Part of a small language model's weights.
Size: 14 layers, width 576, 9 heads of 64, MLP 2304 squared ReLU.
Architecture: RMSNorm before each block, capped logits.
Training: a variant of Muon for these matrices, 717M tokens.
MLP neurons of a small language model. Each row is named by its layer, matrix (down: output weights) and neuron, and shows model dimensions 0-191. Each number is 500 + 40 x the weight over its row's rms, rounded and kept within 0 to 999. Numbers have three digits each.
A block is one neuron, or neurons of one layer that tend to fire together. After each block is what it responds to, as a language model described it from the Wikipedia text at the highest values.

L6.down41:560498462545418473491487510526508504582473451499520533522441532499423549443500471440498568488497539552526428498520514582481546477501503483437500530521550498519516538512517510523481509506500499575504449422516508472538503470523500519535452435493555485606503468536472474483491502468488444490520510468516494535512554482545446486493596557478448513486532496480477541544431514505520579471470467525479450517426501534549452502460430492553538547458493560480591485519562441493491525505439502578527518572500539536443467449558448520515400461533515440476529519466548490415549498514427502469
L6.down668:453457496547430466466512508476520512539458443477467537505477525501519503475520490514495406536469441498480474464523513431471535468562518532521461444505497481478551472424585421489478433485488440525537476461486512469477445522534505521496488481495447531430420475487529486431512491548562533483557456535517500520479476530509547509508554495470501509521507493507487511428482471631492520499478495458480478471523487523496428473496468465455482469497458438477481484567443486523513468538521532528441479501505503473512438496464502508500529502527478471507456475479480556469486446540512446534
L6.down730:471524502507501461510494486490482449493501494576513534535501527456501480497523525546491509458529531485430464456470558454481447564477510527473492475429548533518493490468522502462531477495497518516488531554450493429497554503482541491516470431554430474426501439537529526496509480518615474482495534526503489453533450554504507447543413513529492449494474495481480534487496446526548528498604419531422539497417493544492501529488429497573528479550474511529503485486537491455471517531492492443502526515464383496428503506506522518481518499508506559462498512504557476481396514540507474539
L6.down900:510507511537492533451468552508468507524487581521549475547487528512493531599500455504471502525450479497493459379533485506529475497460496513575500445536530389473441518479418492420526514518514531497521544465461428501494527446517496490455513506451507508464571553531503559463461577520480439516388453527571556542540514464390485500519525581459521518459536554515417535527463528549542437424514536497475482620438485447479559517468525509499558526465498480495562545455531490526496460424511520503518467535548503489459433503498477475507441538509518482472488448472475490494497514509516464471
L6.down1397:516521510475472520510481526479523563550545581426468524554493456494487602476503528505482504497497510622476547461544512503493481429533505477478419483606548495564584526471563511496474452490518479519544494508556535523499442497509482509512516492477543496630532491477493393547538548498425544545486521532450530555531428507465461496499475509498471446522490521515428537448459535573479551501536475487497499550438516474459442461407592517481482473531448469500451495490540475500481513528486503540585488494523486555493503488548432503457523515497478492466508513508436423489436471494573477553
L6.down1453:584485454484481482456445440539486501501539587498513480589558490565503489480501521455466500500468518497492511431552462509461462519489459466486529493541472561557514526504523550485512477562476566539472426481503498483506485512461423489443406499464515562454482531499414397547469520553503522483489493521553488500461489591474523548492468459547455522470514508503498531539511476559468509472473523534534420529420473505560555555467533481545571513562476594489469452456487464513477460510484552506588533430475484495467513524481471541429492554505569464482510511466521562460500450502517462537
L6.down1814:545524564460503467516493465520377509527507505446504526490471499462428498451506464453499537534542489500507466476521414458467526502497467522495520561480507535515580462482474559477496485485510459495533397563456528463462490546445543506499554492470530471523502508584462466515524546482454529513490515480495504498531501529468460466545501609493432502449445538526478440452527501559527521575522534483546461473471547529444461528518515616544525538448517478559538468500509479507469505413526498519551463531474565512499518477485422518508549469478544534535466554503426479518510506425521496516
L6.down1926:571563519490515519558480518544430541415463526499497481522486466428466468444451436617458512585513555476496524500521521462497495431538485534473449515508530515429536476487491531534469530488539496489460545502470539477518564537473547494458557413495572498490544436466488473494498417477482496496560532498448453449505472522563445522451493500470461469536456512483555501503411523488550455505482413461552389504560487494484477565487539575476507494392458495424508484550460450525432460473484505616510549510586509558404518515433509479512541421451468509458510425510518543431483468494518497494
Responds to: Comma after subordinator

L9.down115:559466470572415511482462587481413547494504524440440461533581468481438427547441448523482528554558511479525583487517489417514446504481518458521500477500510491523513510463543572527475497555484514505493486444527475483562475457528565548554465464468558514497456504523521399497492516500464530473544470463524482523543564498507529465479453490556480456468531479439402541497582487546558497503490475551449522531499505513479417518486538452548437524489509548501533505500491495536425549522485468496577509468498451579559420488511533539523419556458479460468477445564487558554506607465455516497
Responds to: Creative-work nouns

L9.down598:530534503507532459488508433528490538475544546553594520469481433474481476461460467430480502536478547421474542496474495524499516529477607503478469470501482474466469522497552466485504578479435541488472487469527528519560455474554542499526482465514477528534510458518502449505476487559595511494573407484510459465494511494536419480499493502457517476472551438481521521544524450437520381503463475455487454456466589519440506514488503466576506556510513524490502483494540487504484521524441565470423514462527479545506487460469512526502529514455471512535604521420511544424476443571491534474
Responds to: Mid-word pieces, heading equals

L2.down187:484446481456535466468504436470532522541511464522497552460547526499517520526501494619500531514562481529484467589482423532484472505535555512526474491525465474483496519502464399523489503461484558498460498515505493562524496546540456558433440404499472495471544410512539492459477546494501469489493495499469459527544573498572577554594441531522498491451551512542519486481408476473482511444527550499492543479504472470460503467468504557456497569468499509469509518458439528416601495519481513525488561511491508501487480555507496508494491587438437480539540483588533546517478479513540532456
L2.down284:498497507456518503457508445492534481471483492482470533410466510499551548506469428445505496536524502560510470471533455464511508570519527445516510538499445537476465466560535526492504464492556492478545538424535547457527527478497532537540524484438570557477533490530537469437585502579472486559535568458485488542596453458531497552550451494493465552561470467384478486471532456440474481523496579530488506502442550525477478553500501469501522524472499467522562520504544521585505488471506586522511524536474458516532463530461438483510518531489458494498511478521470429567514424539526484509
L2.down793:522496467489415474503453477460483528529487453512461471505466477454519541533549514537471434414427555451517459481545532495467462520503432483434504489538506545554493498432498530432514539474555512519421511541556509473483490461461489492488530494494552509436497568487522467507498552520574517511512443519570472458513449510471518506560490437493471500414447461504486510515508492561407548541520528509543470474473461515490424522454534586513484506462501577544554454505434485436469443464481543557463491500464443437537477505518515442512597519503523520470498531486538492500485456555533523522
L2.down892:554510521407453477524547519500484535476453505467531488443497521566451543584548515536542465464489504486523464480527518538547499490492507471486530460496503435478428558496489496570534504492525470470574468482506556506564522521540545554532477482478469519505564457505429479518563509503539512507503584504548461524520536511482532496442465532441471435415507546472460551527467506462576442473553491454498480518507495507554440519535491505499567512432456485487457545547528455504433551524530438554549457497526505469482529551448574515479481469506544493484436398539487511481484473495539437422
L2.down1126:496568412441512468468462445503473537529493522429495543560558479510454536501479424512528512456470489471432504424534602496477537481483516507555484495433493503496464502544579519502574525517456541510641496465516523563465497470451549485492526472530482588531504558505497468528485500547549517535436506532469515510487485515468485434502550474486490517555572492474535502475541551468571420493436496545482481463541481542450462458501515493522484488467464467508474561510539463509570539439418522502537484545465438490501463432518473447485453452452499485477451521501524543469522578491500537524
L2.down1331:538596377535486503487486488505545431543462533443501505537432412569552525564500577459528528485516491571458515530534469431552546540490436449357548488399562483504502507440511460527468523558575504511485472436484491439505453580509488475456504481493561498492492514471516457480494508455493515498475533496492592511529489468449456489523452487465507526537492536524560460468510551508512515484535514499538488518483503550551467462531473473399471517545508542507494470568580546488442473463547543535462546414464526491544492508492551529480477514548519507550468502427478478473514507519527532486
L2.down1394:563524537484484544436464547517516537525586491537571528554496452484470526538533508426557502510536467522524522531563513477565492526457496443548446463518473486453487460477500539467446464524494504463513483544547490477499505530514497484468518524548562463447532485460465541508476479577469518485502458584501471452529535488547484421448433479439544411527465555495566500496519506589463470496465456411521521454476523499521531480560494496490446462620437502484475556447509540493437512496428527538492548504536490504477488538494569482449493469497513538547533447464442484554464512579560506488
L2.down2170:527436526428495486494568596488549506502642505419433545495504515534447541505521500501526486495460457472553545426458452530535511490598557502547503503531467565508525514480486420487470522437452517500483515516474485500477519521496521498421545514515494542453501504546503474507479511574623511449565527551506482504564498458526454554513484473497501484515486471492473498492502435494543508553536539488501453532516425493503476524443544453480470506529583482527472509481450478569425458485489531543471464457536538471467517491550501516471502466538496556428539496536505552532459502441495464435
Responds to: Word-completing pieces after bl-

L2.down355:493483471546491519495473497520512495543515499470466457448529527488441500528519465459542450505533521503530509527434544486519507560463517437485546547480507452466481501546488535533440495509530468450527502518491535513565492472476486472574478488492479562460458479524528486534498517556465451419536610566517510496510476472548516479459588475515488487507501466504582538436501481519480511516493490533420477465500640568486485464493476534526526521559503529429473485451515506534450508438550425473477499420503495541614408490533491579441488465458463513502501499535585507488501499475550441465
L2.down655:505527542532513457517460428536448459486449510466559432465449510509491592466474448476476496470475465468517493511545535591402531507550515567513490526509563490469497526469478508441522482557473506499463531460510482476489486491461486525569524532450478512516472553532519494528483570451476564555445523522499480502449493572480440484482463573475505475535510452480498439456468477453484567541443578593486549508406482481462489501541470459454564495449507468549545543543489406508484529501550481501541514587532501470493449507530471522499479509460562471459499486554493491565499368450482494447
L2.down1443:448458464523534555463552538465452443460512478564538555453530531585538494467500456519516485544555448469468471572480453488519506483592502519488496536430477530549495467533456448473531474479478503500565572541465460450453523488468512506506458537464523549516500557537529420507545529544501532526497548567497484509491419485414491481494497480525462444410458460571495525587424492432519493441505566494480550523519495528469549486511438571531528503499575420499528582516512438510507556514472510474491538500538493527478506578488486460515531460474479524483489503487505468481501555529489456501
L2.down1559:502421457514514571478539547532543477579506541415569458469497525541469506522549484498443564529506482491514466531444518485436540534517489531446570431513441539488493528508445507471526511515518469380482567435507558517481466557523464463471516472532519509511461445537456502537515545504540541458509511460492532560549541480517503502500572438486457479458493481486520501618460434589488518545490567459460531499472495536512444452497476449556483503503520529515512541511520458471581536425497450572440552499495503478533582551490516483447485490518534504460461537458476452437469466475450458537
L2.down1722:504483413573522530466446520563534517495483505477422506526545399497542574539504489501471517518500441446452445521513423598492491483517496527561426513479504458545539472485499583481469507470513458495548510533447480524473572408457543428496483547490554458502502540495434486603555509499483418468473459447513546443523522470404467530474523494506431475548524475493560494496434492585564548485528488540442463526477426471438488553548507486466549491582512559443448535502491473567489485542494503546434534514500530450511509539416501514500500415523566535507549535531464538405476485450460490458
L2.down1815:590558507517505531467559438482483513531517461470503516513559470489481499468512462520513499563540522486529466487474498461468461555471475486470513506515513518578497514450551478552483510533531521477497496526491481475482551577492503485497404472542489550544502528448522460422483519464380486410492505524551473554520453476519470564533526501468492542438449399523502512490500527549517467525513472425488549547518540525507483592426495531523481509500486497575451496417475461426485524487485420454442476569502439544531483536440485472534529482572442470475461537506432412495519477501485478409
L2.down1992:515520530538494504534503498494403594445486516518559494526569518509464493484522508485624533498501477439450473521543461435495539501500510473441441491476500452568528530458446537474517521542545534497453523515550495512460522490431501461579446412526440500530543528475518447505550492427531524471489571434472487496518532518528527555478501487565480452490520472543513582522438416516503560465501471521494537500530523547502402478472532509596503511472405503462506530484552497560464498510546542550569503522567495530477536517530541499430470508466588515461493465588523528527503470481519474472
L2.down2270:496443452490507505465491518536424582611471510462522546471612472506438505515554547534475440530429535510433524494495466499519526487512501510495552437538508473500507568493524494508509503491496476502522482562517524523500486418515513535537525536510537503506419560560458488491508464500542477507489512551516454419571467474523460471483511510536566480449482420564549535496488461485558509469521551438567513477533530523539520514561547471451519493486523454509461441524533558536511543447516464441485504511459527513514565495544493407494446466471533539508538521455583528450422541421503462501
Responds to: Generic head nouns

L9.down909:519531526436488503537461465541570438546476550511492505499440483528442502471488499479494511481534500543580460586582515501493468559462497524519377507539451491524547485523476461457526495543489527538505516521450553565528491525490542441490492506536452463507513550502442418477531482458414507465489497542492517508493499521416524496506536522548455551462520460487406507499478442547473479462515518482472508542520522486451499477530475496555454478440464468539487420500492490525515547520456551486453547503505510502408524487461472464523463499520496489454538502501487549533491499462480519491
Responds to: Head noun before "of"

L2.down21:551470547497491535590588453459498471495536484492539417525469514497513533482499433497516521568445507485460546558517411544544542540499498473558486521589493482477496546480535461512564501527462515471475512443396451513622472469549536507546488446452557450492556447468473624529563490442525473581486501446538494539504473559441573450494480536480489528578523481529514506504602414495476517482502556472526514433471563464520513528480429499482525480527444438497457516532416499520446531525512549447479515507481482479527520537484430501505488511483531505498477579484395546501491420468519485458
L2.down855:479553477492548531489456540533535447550507466489562545524551553485494474474442523526487403473444555560491521534474500505554463475466515521505487575518488441584495471514427434501540530477452488472418544540464517460532432532518532460560429413525485456484522526499498531550434557527415492547465466482386403509503525517505460488497476486564554486458466605499518490554497434471460508512477441502556496524493464536469597498483525496463493504490476465473459429518422464514461502511469561431474619507506502490406415524542523456539481508444456586518450494499551491514492541528525498518
L2.down1322:520436558471410592491460488488514448505460553500467549508532515595517438566491493466547436501522468551585490521532502535487478459501440501483504570470472505587569499463543524478512498499503513514456458529475577517559413473482502522493505505482589532510512509500505508436472584550534546508424476518534548519564547455562482444530506538457515480501468485521520541502525459537468517430432551538560511493493509513516470494506498481432486473510489513502516446475542450498423430552487514489489469461579514499567511468525372480520523528443550528513548489471487485421484487490508455504
L2.down1338:519517474470419519483498526545443544462517477498566442493567441460492454543542571519512522504444542548533459475549484528473492561510464495571497510489499481476547483495606488474490477472460433517508446528549503426588515542426527560523449521512448471461450579501537496429559503539441520464543475538540485458452484409545550499410520530449517556466468464514465427504557461480483442512477590486491495543576540482506474582462571495510449513536521514506544536455432458582472536475456540521488523537487541480513536500466451504494496499517491451506529506491583534511441514503443483607
L2.down1359:517466467468562516548522487501437483491485502512426528550489465388526490527532457491535480475524491544501450567529477426557536521529455576536478458493498486499490518519490540531477500483542503548431490496441467453520544504475529544474546562576517445480507505483425544528516501518520434510498487443559471482446518555477498491520455497549536400518464442491483525538526490615455510537494538551464548444496440472490467526451419465453565494516482460496526497492488496442551469442503527476456491598509545405476507588530506479492566538461572487491518522519515564454510473566437449535
L2.down1406:487540510567510497544452514519516513527443515583447516535544485497479585520521421495539452490504523534545529516528508470522424479551585525563502547466455405533552465531438501522512499548474535486423560519501469493530532499456518572515497478517508469571490511462527484548514457493538486485498554484475524425452532496511478525541504448488485451434534499490430546497478496460484438458429546611531518529571474450506515579542479523403511548559486576442536489530552490509479527534564531465594505529499431451561484563514501465552514432485496483500568479509417548482466465531530491508
L2.down1659:479564548499457482506491458483510526499524495486517474558509428468506492497560502461501504554547511519495494518488412505498442474526496493525460517538515504490553587515522442512468501440529452454493473439466549548490529460428514554561484441477518542517525560586547540541513474600553606566520509486545525463383429539505573461520542491577479453475480479570487488471465452561480447435462500545485558485500498580554550466465524557499550471493487528497440511461512460523518429457509524498457523518505457557480495524489435555545480529439450433416476476477509514483527478499590461490
L2.down1806:524480489471480498575525499583486428472446429479522558594555476548464474481521498523449501491469462508478541508569469521529570468471515531572550524547501461471524462502510544493486493497531483600484534448561488555539513484459497566440529521475491460433529486503470467548518563532490540508504530530498489496484510454546535474542580552470538496452520447509543532396519410507490498520501572492497504497492512483469547548469502489472479503538481504397508466420531532486453528536526465498501507454459493488540529518521445533505439504503458535552512527525543453505490472521519432486
Responds to: Life-event passive verbs

L6.down128:474571568591525429539520545529384528519583496487481435499475519512434511559528457501463587474502486459505451509475541507511478463566493594418473490559447504524655419476487556446470562436602540510447557518534485534442470464506531472471483532465483403468508484452480573504543497557504587541538530502496492529494498487508488487505516551494529531519533493465577457471525481523481564426436548562501480499535481488474460414492450477540483480450586506486511486485536502494499436532559511487495429544547547540510463502495451557488510534493473592507404482540487516405498516523573498538
L6.down230:484535505614508446529520444445553434485526477450523445511440500416504558483477508480520480508524500511539549483493517475526543546500475464501508493507521471445520585491570541567482509477544457464522497486467439442526477482454446519549432492522481513456454456508526505520518556463445481475540457505522483543482563454490543514467470496490507421483548541551546461420572467572540459483489536551490432504532489462501506491489520524530566469450526500490488503508524454499455511485479432474510418417598513570460457511455556466465509486420457511572478506541536390515483427462509481486
L6.down281:574509500514525472476526436500470548486494467441539499494457544538512527455494491538537492494546510504540543524459533484521513475397497501531459510431488512487439493461464488536458535528526525562469484401456500488549395476435481492508513573494466548563485498558522481475500516519473552554506526530503475447476462541533567463455479550467523511552566473494490510465477433595520465511459512461495478565549543530462482506589510513471536607556527544481417524547521562529472518468582452546548519485538544548473548507565541526451542490409472466540574528464517485489482448488452548547
L6.down659:463442519506486471508507456497522501545524569515472493545501449525432519498513500481583484540498517491474492446513476557538568491530557405479473537533491483549522489475492484501482594494480450473479480529401518522451490509393456534525514476534491488555571516461555505531503519517514501504461529442489504530501578534561467501520559486503552537460525573563506540509509522513468506547440471504451464475537543557553503509514506493499563513518456508499547491484508507552518550529497536469525513512518543411488438468470468545532510498556486471496525442518520458529474511547447499537
L6.down1097:500490514539444514520479471479444493455439518453464461496445607519470517412505477505539531449499508448543522462357513528507438507402517465517468523492503516479482521499514507514511507536489569528429492512524490538561573492457452494579459440521510619454544493513488512543478497597496485421566490477452474474468475545517506456509548497494457468451474455542506555550499531564471541540545423415541466461535466516542450487493469467558497519523450474513526453503511490471495446483574512526513501485462527500573409540477530506453531450466470485474516428522517452494481463512456488444
L6.down1216:442430543464503526493465536506534431433446471410492483481502575555362471535481551563505568515512522509427388524525474478492457514453454478554580497478541519466495498546575461504485502466494441552507540479446555429456411432472508535497519428548529403561485520585504476526494487578497454523517459486488414463550421506471507505495526541449479530571502419494540460528479473482446500510455503542456484528523554549436483546557468450474520549502475479545522481469469440470551494502533534449430509502570523489473492479483479509532547494491556533458481536512586459555552559498482507470
L6.down1773:476463501522502501491493549468531538510505446522487507533496456500467577455499469513498493493454487479430472454550486554491457421487534528480501525471534458569482473506473441552568554512504484485555467485477511502539493579526513483515436481519501433498443525469550503458483506511535502516463416448420435529520466484469446553492498492487514525486540471459483465505548462517518479536516535549503458481474465523503505552537424437537626510412421504456465468495523506554456481570523498444533472500559551489576471435550454527541479483484550532412390500493515500504453508542519539514
L6.down1833:486519470519549412452499541531495511483546493488490421482518479508539503477548511536519491544498478452492543473502462491508552495459552526478511504525519529556577484531536447486511460483559493461521541478467476518413462471478463511482527538545501523527495461527577497505459481453489584544484511519487443516515469478562450493509540506447498524475526493455546496418472518475456506458522489529547532537493519525573514532527506430449558409522520451537510518407490470488474431513519471449490511547506473516518480558451518547501519486559485545476486514545477402506496481453532597441
Responds to: Word-completing head nouns

L9.down2060:572458584522497503493515488557514411505539534500528470571594521496464515457445519460523468505549478464529506500504468459469524558519530515541478467508516560494450532502490496494491497476581537498465453485449468535452560490525477525539543516451495454482499435472466525559519516478441431464489408440534500499432451462446415484493493546436472557530486536451432501556503524430467529488504504524520519309429480475441526465495428465452549519571520502467534514537511494530454517556471523453501589518502473561471512459458454504536545471456520509535482528523447550463443470471527441486
Responds to: Verb and word-start fragments

L2.down46:476566491545531485501494559493589563540525429471517583576496573510468457456526463442481435551463545458535544420444525476445561532468450494517553498463455458535519489520406475529507478462532535575537447481520520448536553508414556476517564521497531484549559503421531561462512471446519533490493495497545525586518512542512546432505510515486555447482505422505538544534541524559473412520520479530563535523500488476504476483544489546571458535477546475513505451506464542537559489416565433518407479482496532461434509502467439452514474598434567515461433514440546483508541495528516523481
L2.down188:538516487549478540540452493587520503486472439542472505513518474507423562462541477434568460534514548489514553604445555489478477469509510527520520491542481505472466502466422525539499552589537500543569456445529476473489563490464435476574464464486554519463493566493479456532436509520517496543556530468541508476573525541446514475577518540512498493442509510526522501533474462543578525523507533524549491484445471464554482507476520552517550493409468543468481505600518516455503471510514477539544590492529461524552479477565445524539472487464590517514455495549451547440536463502506479503
L2.down606:603487463542528515558528508513577530503498516490435473549544485572508545487552445506451484512555495448566461527475489464484452532548523525500522504479415498495516528495441533512527440530557437476541459454525440493515529567483493493566468477523500532534529594497475444495506535396475423464500454484490480472526453517500451529596512498471524534481537527461520456554528490518586523537440434560523439425427469503490505455512481552507478445416405534495578473508474477500512504504500487520511535519409521483553525488550598480518463494483507470483500532534512541529519524514454509457
L2.down732:499446534563497499520460561546484504500460442472442480487525514548519459530438448537439524443459541517447481547560520483475515469517522562554509533569513543439539499514567451529498473500559446433514556546534478539410530468508509470413450516490500486505551511571478546547497501579478504495505470447513527502492526503505489459518431427574455563497516563519411542391520502433499519552550459478414533444462510453402485516503494520517473545460520469480544523529463506496495500493523505449547534531558501513454478610554477438467564539426487578496495550499515512599507473482535507478
L2.down773:481506561581508549513522446462507502490507477505517561483543463480532488538584513451483484588477548487588472513492451515472459419456552574482465474478477539530536525471501556496520527463513490523590531573565512464480562526484515450491523506486504521492493466474451509509453491492515444474576474517528505528450435418548501464460552466430526534492465471494490472506464458484561553525461531536530517528545508452449464573578475494471471479490475470484566517496526513551475577502536485517516515545506503561499514567547492500452446497442480542544480510478464550551508492477489500418
L2.down1081:475543447490519555505498434499460488525495484428514534480460573493470607464504494511519439466468455462533489502470553468498505488522481490418492553432527523430518466454472505520544515504450478523502447500518463529471565449491463510491502486469497459557538490405482524523514495516491502481491479477481476556519409478487520450574498521470479533553561499514443453442493493559416504511412515500494413550537472412465465504540488488384516491453486487519461490487518474431487556559524507488521489449426512439486569513506537418416496519447573505534494528472526601552587521529574507460
L2.down1367:481514479517499487472493567592488554522513571460509511544543576552535525458567544590405518523444511520432518481465481537502506523552533484506462488464521514536532469548476387532536537523433515455439446463491486543428552549522538534457486513536446490537569515500505582450500497429554490503508527576543518524553541494510501461496517503426608519484491491499445466596482509560511483476452499516500470574570394471517510539439439517475509551535467490532517494555475471448458442479531507486436453496463460483492515455467403376524457557584544406475510471515467525533484515475462562497
L2.down2209:518513476539468502496505518441494454474503478514526489461513528501490481424542522473493490571581545488488494495444524500465494450495533545568479468514414462528538519488542524558515472501490499417591502469523515476523559511539507493452469465558471594473483480492482468525492549533594652543455524450497455410527496417391568500540528514455500496600465520438558455399590535558468571466514450490498462512420425521553507557482520472390473542498482526441534519489477422466499533448549526480423496491484493503537508528528508504473495481476500537521498489511519529530488412484547464540
Responds to: Word right after "the"